{
  "n_layer": 16,
  "d_model": 384,
  "n_head": 3,
  "n_kv_head": 1,
  "head_dim": 128,
  "d_mlp": 1024,
  "vocab_size": 8192,
  "activation": "swiglu",
  "norm": "rmsnorm",
  "norm_place": "pre",
  "norm_eps": 1e-05,
  "positions": "rope",
  "rope_base": 10000.0,
  "rope_fraction": 1.0,
  "qk_norm": false,
  "attn_scale": 0.0884,
  "bias": "qkv",
  "tie_embeddings": true,
  "parallel_block": false,
  "extras": ["capped logits"],
  "init": "trunc",
  "init_std_qkv": 0.0271,
  "init_std_o": 0.0,
  "init_std_up": 0.0271,
  "init_std_down": 0.0,
  "optimizer": "adamw",
  "lr": 0.00133,
  "lr_mult_qkv": 0.5,
  "beta1": 0.95,
  "beta2": 0.98,
  "lr_head": 0.0147,
  "grad_clip": 0.5,
  "warmup_steps": 454,
  "schedule": "wsd",
  "decay_fraction": 1.0,
  "decay_shape": "linear",
  "final_lr_fraction": 0.0,
  "batch_tokens": 131072,
  "seq_len": 1024,
  "doc_mask": true,
  "train_tokens": 432300000,
  "steps": 3299,
  "dataset": "wikipedia_en"
}
MLP neurons of a small language model. Each row is named by its layer, matrix (gate and up: input weights; down: output weights) and neuron, and shows model dimensions 256-351. Each number is 128 + 24 x the weight over its row's rms, rounded and kept within 0 to 255. Numbers have three digits each. A neuron's up and down rows have the sign that makes its largest values positive.
After each neuron's rows, "fires before" lists the tokens most often just after its 100 highest values on Wikipedia text that the model never trained on; "fires in" lists the words (lower case) most often at its 100 highest values on Wikipedia text that the model never trained on.

L8.gate706:113118157131096135115124149155147090127135107126127102173113131095126128122127098121137169146115145108085096112106148115086129161146134133092105078163126144124129087140109101126160161097119105130100125145143139083158113105148121094131141173159128113125139161113125137110133137157128166124
L8.up706:114148153174115143123128111102137133145130113095109179109150132114150135138119114115149158079139118139096140115119087113155111127126118127126165125101165123125123162148111120142070114116158108111130141105172171120072144182106108153116139175130147106149109070121122093140105122096155107178
L8.down706:090155103138164158143164096150103170132137075089119097092167095100165101127179070139127130148121142130086156177111101085104127124124126112111128134141108147128150161131134115091123095105111128130122144143117132104121130162124080129123117126113108166052175086137110142128140164175133095149
fires before: " "
fires in: "march", "october", "december", "november", "january", "february"

L10.gate901:160120142107151159101149118137141171159165153144130108121099156130140154124111117153168129178106171160141142155120139129117094118162109139088124184104156142179129137154104136124116093140166087156132154078146118096129112189119132134128123120104131097111113121123165090132101117070143130128
L10.up901:089133138158136079093137081106110158113153094158101159151127125155132155149128159155125154101128170118073133147096114123134139117131116149114145119132135123120100128110128113137088132133134117099178108159154083219125101088078112140118122105192087100160147125160116134139113130143153094132
L10.down901:124129133109155115135103101143141124141107155099167153148143156114126139121124109142158118129095150132147100181098172113146147129114060114108141162104108165140157126162096133133134169145099124150106125126140117150130146113067116141126128090153107111132144122127109129153165168131112146183
fires before: " ", " been"
fires in: "has", "only", "about", "approximately", "than", "around"

L2.gate75:141107131088113100103148155134119116127123155159127127115106146153113172109135162124130157189134123111159148135137091153083129128102136131145118170115133088132110160112129177157134121095121062128078143128127142125087129088156150152120136124158122108126115115161144144117154071144113154162
L2.up75:125150139098145149152098097141121141120112113163093167144123102101144096091120110166123151139151090099172128077181131130127121120127086120183117127083095112136120100136097166144150092124124139107098162095121149147076179161125128127164131085142101122120099123132154137139178112114129151185
L2.down75:130114144113114136113134118116116101117140140119121135122154120118106131154108090127106103135125170101134131113147115121163166131141120116174136135143118122084097127154163123108147209131107149123142144156144128138149137098102142154135113144138143127132161159125141143145101132129180103128
fires before: " the", " ", " their"
fires in: "of"

L13.gate320:126121163127169127109167137134113144111152101104186131113101123122117145131140099143126169118128168108158142169137106106141112104134120137152119141089101124099158138157157127142141122136094125136122177167144114154105174092135111142104059140118133144124125095159106143121134094105137144111
L13.up320:148098148102136123107112136101121159150122089131152139144100145117169087123144112138152076118101146124115125175135119124070175121121132078106143172076117177082136126096144156104128094134101151096097129149088150118114175137131088121156122097132169118150118109135118090110100115162138138119
L13.down320:180106088134169118126128123152150137120110156108132095144144121110160135123146138123118151101104132165141126123117137137114145136106145148094166087107148107107130128089074138137119147135143173082119114158160080126139133108121147128109132195139191110139125105160099134139159122127138121135
fires before: " ", " the"
fires in: "until", "since", "after", "from", "before", "to"

L7.gate317:131139134134100159118125152145151152118144117120139123140123116117141125125082138114157155131150155101107101155175155071107146123142136178091153121218121125174101112135106138093118135125137127135170081111125098106104150133134116167134149137107134133127113115111067132079116124138151148112
L7.up317:135087111162121107108141123176122092150101127166133103120108094131075167149126106090080157127140129133116083125154139111165109121133178146137131183121158157110111157115123134112115084083094145128117089081132108131146136125163183112083138160140145169155152139161124132111153174151111145102
L7.down317:151128171141158149147123145165117120149140102131166158113141127141144144099150124097151099125136152151128144114164139106140150143110110107119147113155099100106096145110203097092152159175139165107087139109101086150144125105123153133089136132104151101140084114158158156148132134092114138102
fires before: " |", "–", ".", ";"
fires in: "0", "screen"

L9.gate630:130166160152143121136091105129112179149113122121151173154071090146096128136121112140084139115102112144143123124100184134126115127153121124133139130161124158107128118125173167110078114125126120139091108120120132095137141142128137150114164082072111134140175140140143161132157155151103136098
L9.up630:140134147155160155149087118136123140134166164128150106117148137115126136125114104140145124134163102136128137121164109148123170124126107111111137162149116115112164135159138139151185111103094118153148124094172117122117106093123185109144090126100141151124105100147135094110111130144072156109
L9.down630:143135161069087116123106082119158129142136084087139086119145126096165130155159132130075127133119148107106132142110134099138143150121122078134172138144116136131146069134126145128140130137161131114096163092113152132108126132138161112140165145149129112147132121106124122107102092128144135131
fires before: "–", "-", "."
fires in: "0", "4", "3", "5"

L13.gate583:152123124092141154094102114183101123154163068134170147137094135179110104130078077126136087156149123118123128130081122044149094110153105145129131126142122118110154099151120139092093106112100122105137108109140081101095129118098121126136099130156169140136138162112147128113113148131162170120
L13.up583:148134134097123157187110139154103107151128126127148135169109155106088097111153131121125157133125147115141109111137110119139092146144099129158151120121077118154128104136175109134107127152081112136145131164092096114096126099177114159133082144144103103211124147075162156147074150149103149110
L13.down583:126134167139133128152147140089162098073130123166098142152193126107083147150113117113103143197140110125133112113154108143104117120153129177129118173093138182110116137079154112124164131137115156112141163128123138170145145130149112140147137164137144107130143114108108100120140104118094188136
fires before: "0", "4", "1", "5", "2"
fires in: "2020", "2010", "2024", "2021", "2014", "2015"

L2.gate319:138100134120120114136152123119153137123164119130086130068131106113131075129135118111089148120102110095168136124115104164104098091146096125072164151139119144086131131133137094125084157143100123147166115133135141182150167161090101172157128104107113099140151127113131141150069110118109154163
L2.up319:105131135128095149115117156103132130117154122148129105148146119130129137167140158123169150154119115152138132080172131122130173161131112156150135121076135142089115092126141151154119134121176175140124097099086070134154122114165147112169122124082108087147133143137181114115152177167121142115
L2.down319:147100120135137132161142160124143150130120090152143115127120135117100089138154140149116150105124112130111148107130165107130128131094100143145154101108107114140101107128145124100127154147099148136144128139083139152107062139126109115090164132106116151123119164114162118100119121107125146138
fires before: "7", "8", "5", "6", "4", "2"
fires in: "1977", "978", "1974", "1975", "1972", "1976"

L8.gate147:128128153125098146072062113136119102136163147120141111142138157109144135124112120096117125144120144157124151114128128100137125133075116137147161137123114083079123115126138134146113085106110111129097149112122116142167144144093140161129119115111130138107090123133101171108133095134139098118
L8.up147:120155161142123152123152124144099110108131158156108145110119152107095107105119112102132124092116166148156139107110119134139123119071101149133118144140129110145114109143094117146137126124114110136135143108158112123095106134183142148110151131114172128173119134101128146107185122181189126127
L8.down147:101059125124149135093133128124122150124168106184122079144122167126103160136068130130129145171099124169133140146142109148138123144094094107152095134132096151081145149121109147175136116102143177117142127143116121166125097150116166102115118130121114145112123116179135127125154087136144125100
fires before: " ", " –"
fires in: "august", "october", "january", "september", "march", "may"

L7.gate210:112110186108153147116086078120144160144119136148156119171181101130081116152121091149110154124084090138109093129099124132139136119158128147151097181137123142152126117133151152165131099134091113158114131116147165134099165127147127112122148108142107113143111096129133176124160111124145168143
L7.up210:136151122093143123122142142131141133148138104136140090155145155112113125106131146151113129095100146113087099147107176083144118093143189143113109122151109183139141119140135146128144078116110170153151095122114157091125122143132126112130112136083117145158107140125128134156106158122105104128
L7.down210:131146183109126130131128125158149132124139128130137136138115089117110111125178170084124147125161122153124100147153138098082145130136090133136138144145144115177121166100126158131120143105157124156147128092100130126141164141078120115096189100111104151128122081124141170126098140147163127151
fires before: " |", ".", ";", "–"
fires in: "0"

L13.gate433:181175142110146133131131110113107134125143110162121093148097098127073158114122069151151093165136124123098108121126129171128131140154138120159149082150103098106131132129142119102100164167135089124170138138109133070105113129119168159141111163122140127122136168077138123140162097120148103123
L13.up433:123117126111143113133103132096115124130137098117141115131117105149124117147118089103123175138116097152095069127113117110107123177123094108111148116142127094153132133124117123127091144155098153088198139133127131093152126169119128149105107153132157140105096166092086075137113171168123158138
L13.down433:122063136117088148090114138164105160133130113109108125090109107141139102161143129092145117120096123177093125150113109155105143114114155124117167096117135139142115152117150182131107140124151152142153137156166120114134101157112122164081113122150148106124097130131156116139127137144134144135
fires before: "0", "5", "3", "4", "1", "2"
fires in: "2020", "2025", "2024", "2023", "2021", "2022"

L13.gate242:153134156076124157108136131155119131125157138125174158091102133121130137120121118156110125168127084087153147124120138127108111103129123100152118156124139097108138115128112127098170145139122116110123144153154135162135125120136120153144136098114147136122148108121163109104132128123155162100
L13.up242:132092151141157139158106122169108141111150151111133115105078135154089156119082092116139170145102107120142163108114104140137160149100095129148150140104113134113116115102060132150123178140130163130114152108106136124132153135144130126103147101169129112083148102120132118111113098099171130137
L13.down242:131106121125143104138107152180118177138141069080126141131132128148090167126108112115071119096118149121119137114106099097108096091108159115161140114101123126103108151136104148141125137101118163102127119137153154180131179098138134147096155146143143139094110088170142116136138099137123134120
fires before: " ", " the", " a"
fires in: "in"

L9.gate889:129099170142136079132110115118146153103170115075146124087136139136125177109092113094130119099112133123109147118138125124114134122084072134111175193098103137126094114146142110132148153142160135100087189162167131117107117140134187147115125123150107103088161130134147129126174098133081130145
L9.up889:134125119121185110113108111135122127147118119187133128118098118139138148118093103087155131146119126133124165157082109133129105140078102094069075087150124156117121102147138146109154064169111140103125097136110119147127151121117128106164110118126143112150092091131176165118131149140151141112
L9.down889:167087150147121112102163119103150183124141148131154134097138128145113153149163140115117145157118110059138107147097072110142136131101112127144166151121141127134114137135113097127152146106154136163122097157151138083116158120111149176105110099096127098125130094132137081142148113175124136162
fires before: " ", " the", " a"
fires in: "in"

L7.gate1002:097118128103085113103114148146120168133126138112150116136130133128086113087152113167109166107119081101093146134159156126085108180132104118139144134155113066141139133125120099119149151134114136091144121132155090097165157139146131180161129117177156134108144139118112104093150115117121153143
L7.up1002:117159108131139095126110123125093134132124113133121132151144104111176097124111123137158134168097125148100134153130141171129133149071134092145122120127135187084110141093161110110138168151148084110103130184145141133126122114151096175131152152118140076124119152080161109149119106162128145159
L7.down1002:123170160150136134118151109113146153171118124127145150172152112098116128141142120108169122105150123109160128141073113141139152095146143143104136159135101121127166105101071164093126131074098148122144118103093209156126126131143098103162142111116140098131121102130161138133159166076155115121
fires before: " ", "s"
fires in: "january", "april", "november", "december", "october", "february"

L10.gate857:158122162130110128146132142165123137141084114129108150137106124128090140109076147124144146123104109107110130086123106105088135127115145086108139132123156130128130112136159144131099161139154137121116149139148138090169135117070183112131122135140185137119160140119163131095122129095139063108
L10.up857:156116140102135116125182114152138136140138131144076138141091095140135122149102138148138133180091148142142140093124126131117143138163127138115153160088130156106110157123154118137116138160124147104139159148135094134141177105111103099123177138151105129082112112146124130158144088133147080093
L10.down857:108134138084160166134159103124129148130095127136138116120106129104159185110128128151149098108126082177149145113166151117116158128158148130123116148120144123159169131139138118159131125140107129126128108111121115137139162185139106114134191120135122151100111120176166132147139117117169146105
fires before: " ", " the"
fires in: "on"

L8.gate561:102102121141121143070137140142135130138124125128117099163125087120147135120087120136132140127171131123117134122144135146149115158117093181147106149159105143126113113073167095124148125116126132101117103103102175131149160133087137124127151123105094077108139104134156137106104086109127127119
L8.up561:107133115159131123136146139092121171127186117142153194132136101106152117151165137088144173081118108097109103167135112095118149135115141093113148148158099072126168170134135104156140132119126144107137094123131133143140126134126138102175116074107137069173090133136119172117150158127155160123
L8.down561:089122151089125051130143125116159089146130120095108133196127121141156146158137113151164137106114124120172169172132128154135149116117119117096115094106137141139100126129120117106093151110111114137101121122132135159115130187107128117104123130119193198122130139163132128169115137092097108160
fires before: " |", ".", "-", "0", "–", ";"
fires in: "0"

L10.gate113:114138115089132112131123151125135151108111123110128058135114107132148119077135131124107127135154150132115125120161115112104136141133132119148175090160103154148114107144126072159126060156126128139126146127143128134199156114154105147112139087113128174107110101121114164151106114109125131103
L10.up113:114142142123134154144096121134113126139112116087111121158123098160083154125111137158117178167106129123121154154129168097125120145103148169097178108128136111161100136099155114105082124118139135103119152150131155145138147156124115122137113127094162098123106090125121146116100138124111175146
L10.down113:074126099140145128111154134122142106154127113132084129117136136164090147129152164093093100178100079108143117139094100150139125138151144124141129125111127112141132152139093126124159117110137172125134140149154070138126137154131115118132152151123141134136138127164135150128191109097116115120
fires before: " |", " (", " "
fires in: "1", "2", "0", "4", "3"

L9.gate60:141085167099079115111098144117157148150147135154098086170104162139143178140151130145101157071116131178085167113180104117157161128159130119168124090148072126152103145115180116162130162115128130168149105138144153157126142116154087102135148114130089120149117167169108073146171151082150084143
L9.up60:155131136121107171137120126155153118116132129103104104124112115113130129128101154104096167159119065121131112107100123131175151161162127119117125155155127164167088134158074134106105137133119152143121122128119144138121155097165125112125146100099133104143153107143101132134144176092123128148
L9.down60:093102110133163142148116099124125104127142088098132133114172117119105103112142093076116153129110109079185124145102141126137101136086124124132154113139112092100122121130153107109154154127176157121115132079133139091117147140110142144132096164148127163091171125170107136112133094124133102156
fires before: " |", "s"
fires in: "0"

L8.gate49:149139134097114152120147154113137134147115098151093100105131102121126110180097092128141148113127130151111137172151104139071125078129153106109112148159167148151125114107124162170117116107112172090173102124108133115175117176105126118127121134121079100121097147127133142109160139098142142102
L8.up49:139147121089146107124100136148117126139136139122113109121106095114094081154160069102114160125137096075106093143130097104131118131112108099112155140169160133172102118116106122135164122113132148143105112089098161165095135140097095096157100145112157085121115115067148148125118145133092106112
L8.down49:115144095095089120165134144143108104133141122110121092141181128146122107133121121105101123089115145080114077082153120151165144141085113107093105122133101162127138144163132125119158122107137154139138154092132108175116133133062139111112169162151144156149127187126072167084155138140114129104
fires before: "–", " |", ";"
fires in: "0", "3", "10"

L9.gate180:096167141173111168137116067117124135129132100200131145116172131072104136150140105083118121130100139099096140140088135089118115119102089118148130154136129138123123110141147122117097146147165102153117128138162154150164128154129107153123131155117149113103160147067118141141162125105146133174
L9.up180:138096098123125121100125100128151151163115079120111116193114124125145111152114122150115106102114141115127122159088073142166145084155100093133138131125131160077126127136144111153118126105122119135152170160126118123155155168090175119135165114124122119185069117128109130124135156167112082136
L9.down180:117122105151119188125159073160126167128131142116118090129128146163121133137097137131142150138150147111109120149145117152127099147169123158114143122090097135113164079133146123087152115114146130158122137123173123116133139117101097151108117115116118139043135115122138119077127194111086165122
fires before: " "
fires in: "december", "august", "march", "october", "november", "september"

L11.gate1021:127146148139057101133112181144148142159145110146156118123140134124104140153158129138131159148170127107169122095157143118117114149149121126097126142112085069121130087151102096132107122100152149131105144150133090107111133129130145112171129099123130103087124128156139147105105142138155132093
L11.up1021:134121124130094145149123132098151133141093102101176150121103098125154106127127110127122104091082102145157142141111123109141092140128140112128111107156132116125123096109115142138153096142151122148103179153153095088118152118104134136162097121115130130106128123155120092107135116109142168110
L11.down1021:160151121135103135144145113140156134126163089158152104124137149119105191139134151063151131125110149128153097102166096106136151146168102126178138117139148121158090145135107093088141140128132141106107103099089112135166151160123149128113134121088110113134065129096099114135149185122170127132
fires before: "."
fires in: "no", "jr", "ct", "t", "www", "a"

L7.gate991:083121149107135126082117146131160171150152107152152104151179124132143104150151133120158179109093128118123087045116117098129143114157109097132114129147111114084135117132092127130159098140148105125083133094108126154182118110115111100158140126181131137142132140124126146136127096110118109067
L7.up991:128183133125139112107164171074102105093093102105148153133116137140107143162096103154132106142101119127163125107099158165108166091137136124181125096164147106161094120139100113171101102154086155134086107151155139109134135116085096090111128123123165158158164104160115076113153105097059104149
L7.down991:154106146115177154182082142149125135133137151115122105101136156080092133127167132123167167143136140154101157138067142080092144132105085115119134122124120136095135136140116155162144125178126118184124111148134102127157138140130167134144140128104139112125083129157126118114100139116136105143
fires before: " is", " are", " was", " were", ".", "by"
fires in: "there", "age", "thereby"

L7.gate413:146124157110134098121133088114173115106098170142095150108154123094117135128123112102151122095125172058108121094133113096155141155142110140117115139151148119119114169086129187099148120120130130137124138117141131103110132172099137139147138114105115155123142148097138127107142152109129125074
L7.up413:111162134142141116151137131160112111107128151114087130165150084178090188167137182093102135115125122165158114111111100128154120114129154113093171121127084131122129123119124136132113115124151115151149117116115133129112085169103152113124138115136129172098142126146137140122102134090123165097
L7.down413:143125169109131115119138121131104115113104138122135154118124095145112140157146166095135138133119142115129128109144119144127152149164131125099128104116141144149122156116126096130112165109146150135063085154116127107112109152129129117168135093123130136098131137110134124122114136133162142110
fires before: "ki", "8", "chi", "lov", "ani", "en"
fires in: "suzuki", "sakaguchi", "krasilovsky", "1898", "hasani"

L2.gate1010:094116159130144136111158140113125117159075150088088097168161135114099134116141166128087129151128139156105125109132106120137127116150157103150144135119113100114140154134124120133158125107120119103096098136094135119139108106152150125110138126137110136123164083114139134155084131133162128138
L2.up1010:116129123110186101151089111138157131135107099081136198129150130128102134128119163151100169101147126145145142130130101133134125161127120107131098097125139152110088142152116083160123133141084122120092147137128117141124111088131153128151144107125157147123173113101132099112124146154139170153
L2.down1010:118144113144130098137134083143139094127166115131114126093140116175153126137133084114124097122153148098126122127138112202141110142164167165091126110121114139163137153104165156113127175150080157125152156112131142089118102137119100148131105127094107112160124096171120065107123124192129148148
fires before: " ", " the", " a"
fires in: "to", "with", "november", "december", "say"

L12.gate252:084148170127105106093140138072152142107120106142121161083128129095155145141184117144126133108137157135118103148120121154167162159132115136138132165139142130145088159103135076132157113153098112142177142132127118110124111090115124106133143143168088163097167130103119110148116115139089151125
L12.up252:125130110116145134119126136154122148157153135113101130167139172132138159122124111114110120167111150135112160136116133113162110133150078137139128142149134138126148107150134136105166104067143119162118145137177100104124136094141101131139108134155095133147114122163120152112150115127152122123
L12.down252:121137142150139156136114039155149096128101133123113123145114149153105133149121151100112133153123157096082088107128116119149142136169115157068107131096131114109148102127124161151136122134111133112137090127165130125122160135078110108122120111133151116136115104123145148117110139116142134102
fires before: " ", " the"
fires in: "n", "at", "approximately", "about", "around", "than"

L10.gate782:122104136119068130113113133156111138139082104127188165128175133110137071108141118140114105094144145140111163110118142149108126147153148158160081132118118120137076114111124129155154136139107095121124119141149128120121127131159144160111122126108126107185147147110096144113106132171145115096
L10.up782:159145115176161122102151114089134106127164115135127127102106167157062133109163119132106084128090084089069112133116137125106153115108119142117133118140154169107118172147114137119137114177138157147088090090091085121119135089122156107136160158116148170100099121129111153145158127091132130138
L10.down782:142137115135105157141113095152127102126126133139148101132105135150175134102122110085133170163129113168152121118102151152143146147136124153132123128077146112106162126126125114172148124148181136120125159134151149142121110106154123164127148122160140092127193109095164104128134105142132148125
fires before: " as", " in"
fires in: "such", "known", "well"

L2.gate536:124157114130118106117124148157122122147142162131146114137138140108097170138114129144139130156117170115140107148086120109126167148123165106195130170110116096098097125143118154132110112128135129133103122108129169099142158129167163093142129137126107133109116132142137156123103106131146149106
L2.up536:114154153163101107099115091148093157109194107117156117080130160122107119092115141140106109156157111159120114130163195150093156088080138149191144107132171138160112125131109125104122161145107070152131176162087140107116158122151119159127091141161126129115121141091152120114091141159159139130
L2.down536:116112151110147147132128091109116187156134118100142122104091113101152135109125149134076167123127109110075143090151163116130103137096137113138159124109152128151112118126111160089143071151159114120149143143103131116116109124117048128118124154132118100166167167099128091115127123109108132148
fires before: " is", " are", " were", "bit", " was", "by"
fires in: "there", "thereby"

L2.gate424:137100133139127118122126128158090115163109115076135140150108145115102175123182077109120149114099142144084126099134133124125160116134115127120143103146098106124122106139160131117168105150176159129112138111133107125183150104112139122118129132123176151146146156094115125148118082083151161107
L2.up424:150128162143149133104149138113150119159112104096138106124108151143142115081165113126123124087117078151125121096101119133151110156128169146094117126113105155138127094138161107131125112161134128170139106101139078131144134121150125161151128122113151089130148124139127116119132170147178157109
L2.down424:134177129117143124117160101060141142089158124116104136134115121103094121118100146121140110116104155164163121137101109139214100132121134161148126107117154109164148170170116111083143112115132111154137112162160178108086164124133138142142128132101158144164110116140154108164158119129119089146
fires before: " ", " –", ",", " and"
fires in: "september", "june", "october", "november", "new"

L13.gate983:148121140094173112114131164137178159119087112091123110106106126159138150101155163117135158143177174104139088173116129134118120134102113074114159158122109135088113161143117154135158097148107114122181163116168159111166113171121150161119122132167152094125106141145152133111156106134112152103
L13.up983:170107110125179105126119123133129136124113098106084098094146156171141133101117194154144150184145126077102127138129124116095115108116114148143112159109156156116138135104119136135154118136156124124157154129120097155122181132113145125118099139150123133100144137146177146097102096109119136163
L13.down983:155117141094136114111178122116111113123137085138155122116112120116177112180152149096105100153128097143127171079121171100160095103114103141157073123115095112102130135159123124109158097120096147128091105125092113144137144134124119092131136174148144159099120102122115126098107155073147110147
fires before: " ", " the"
fires in: "on", "of"

L7.gate333:145122154119145138154147119122147168088145083111170113133122160145143116124088115107140089142118100109137140169115111137139125130103123173150191153176107138089123100129105159121151101130123078114137118159142139100097157109139121167150137166090148123113107144112141152114135151148142137146
L7.up333:137116183145125128139130135136143154125116156106125137096117120142100146138127131097115148131135152166135120130117151105123152175142117110136140144155145129153165156127172078181131151120138143106144193133192103099150156146101081176108142141141134113136145135140122138124135139174140131143
L7.down333:132084077139163114135161121142154153139127117106181126173129164136101118104155142127137109083133097153154106131123101132149097153143088137125188119116107109165151103105118168162148110127095124120111119136135135155114163130130155154098100135134170117142118135158138126157161138127160134127
fires before: " "
fires in: "june", "march", "may", "september", "april", "july"

L2.gate62:088110128156094126093146140132104142093143128125081161132138184125157109153207100128087130087142125119149097081105146123085124157126097137138123120090111120106166127129119107111139144128113131148135111082169081157136138137129148121137150134159112101118091120128125125128135105123101149125
L2.up62:105147111108092089164071143133122115069127145119101124124202157145108160096134098121150090105155122118136054111110118089107142110099100162109113133145094106160123115116135117129151102157144113141130110132181148150128110105136138160134132117136121128160129091097145116161160131131101118093
L2.down62:081140102125090144116154077132170098155147104130157114111153139121139057122107095095116154140160138125177082102112096109127124114146115140165138107154137115132141130177182148162105110119110147105096124119135126144103113177134141132142149106100156118154131050177135092159112141122180139148
fires before: "1", "5", "4", "7", "8", "3"
fires in: "1991", "1995", "1994", "1998", "1997"

L7.gate849:121133192132157133129160156134160148136181164122126109097148126079127091136144093115157150107157108103070080108139114156106101125118178121124098124112141100110143113150093144106135176080127109113088142148156154087116105131123145130146128144079171109105157151136162133141122142140191145149
L7.up849:086152129128096108117091170120176122114113149115125130137119127111142128137129133095156149175144114133074156156127127131145103130139129130086133118165153146123133095160146117092096114137130127143102120118097112134114173103127094149148138119158142121122122139108114141136132118119136138103
L7.down849:141090081150145106140109121148128126123141089147050124139107094120120121132112190109106126130153112137132103121145139144077092128150087089160123097116133162129113111121137133144147145101127105145103135127120138127115152107162123133096134101053127135108152084163149121109130111138109145127
fires before: " "
fires in: "january", "july", "december", "february", "november"

L11.gate252:096093133158128148148114126154152140129109129140150124119121144152127143086158126108171144107148137148144152104143111161142125117139113127078124135160153109062108128135115135054158142126120171104110082130131183116127100099130165159125099110120183140122140111122118145119118082135092140109
L11.up252:104113159155102161129109150102146119113145127165140112108134135134158121132203087147144137115120151163150087119129148156115114142164112130086149094101121104151114097136146103089142140144092151119163102135136108147128144104168138115107139174096130151136124125128146148126119147096100122097
L11.down252:166100120161105166105132126141093147122151113103078077116119177126132119164130065140110152114154086142108129134094123134120170119130074109139142117113122162159118151157128123164131143113122122088152153147146140121138167102132109109144105146107124129143139128109108132103121132119158152157
fires before: " |", ":", "."
fires in: "3", "4", "5", "6", "2"

L9.gate891:090138115101129101120098175135116087114130112116190073131146094088103130156143133145144162138098068105131151141141128154115116097174138155119106140115125112143147118133110156116124135099156149102142138128110127126091174131146120115134130122088109115135142102067137118148139136105143133171
L9.up891:153160145170111094117150165153153131115147117130104137166101125116131131137094148112118099137078101135115129109117145143110085152149114121130095117108161162091145117115134099159111109124144117148174140108154097101098143131184118182118123115140142113146119118141171118122144099127118131151
L9.down891:113151110120112127136138103099149134136115148130157150126122153132105139121126121122137137103210161122153145145114109108091125096168136113104103128143128108131157085179124142111138104127155118138114133154118098147147142089096129146138169116115085101103153126110109132134141149143115122120
fires before: " "
fires in: "march", "december", "july", "november", "january"

L11.gate443:117140115111140066135178122150152150137122116107143139175134122106164145085098108110116123113137123145110130119150084101111128120124160154119106120157146108096139142099147133160137106142112162126113175134128125170082152139139125115122134118127150127151073145148092120160124104100145108133
L11.up443:097161130097123101124110123124125145122126152090109115165097119101164166112144098159130154140119113174126096114122111157114124156107112139156094137133100129123118080096157091146090133078079144144153187105143121143153138127122103129120122136160091127182133135137125149162102141123140124148
L11.down443:126137063098133121164094115088125159093135134111130160130144098111112157117131117124138095102133176153147133150159106088079118106100141126140103084149159160172111159114080135128142109142140098125110070174133120141150145129070131101164164125092110090159116096140103125143131078121119109126
fires before: " the", " a", "ing", " ", " their", " an"
fires in: "to", "of", "about", "in", "suffering", "out"

L7.gate462:141097193071088131133136141158150172136148100139139160103136139065091141100076139126127096102140131075130108141131116113154139102166111126105139122160129164114129132125134124125116115135109151153118088135154139123159140138123143144108103142144133122143128154119107119139099124122146112145
L7.up462:147170173096100182103154109101094138127135089154167099078166116107143164077148132125105096148123104093117067177140159168148123091127113169089099136142108133137102108131139154105102148159110100127133136151144104119170159143121046195165105123116129127152127103153119094146169159149120141106
L7.down462:152140140127105157111115145138140138144114130100106133124118105161115124170116144103117086122127090149114101119123154176128121102141125150116150149142174154113104145151115160132139139115114123102115115147097164081097108134163128138168118114154079146158152129158133131108168182146094135121
fires before: " as", " for", ".", " ", ",", " to"
fires in: "known", "well", "such"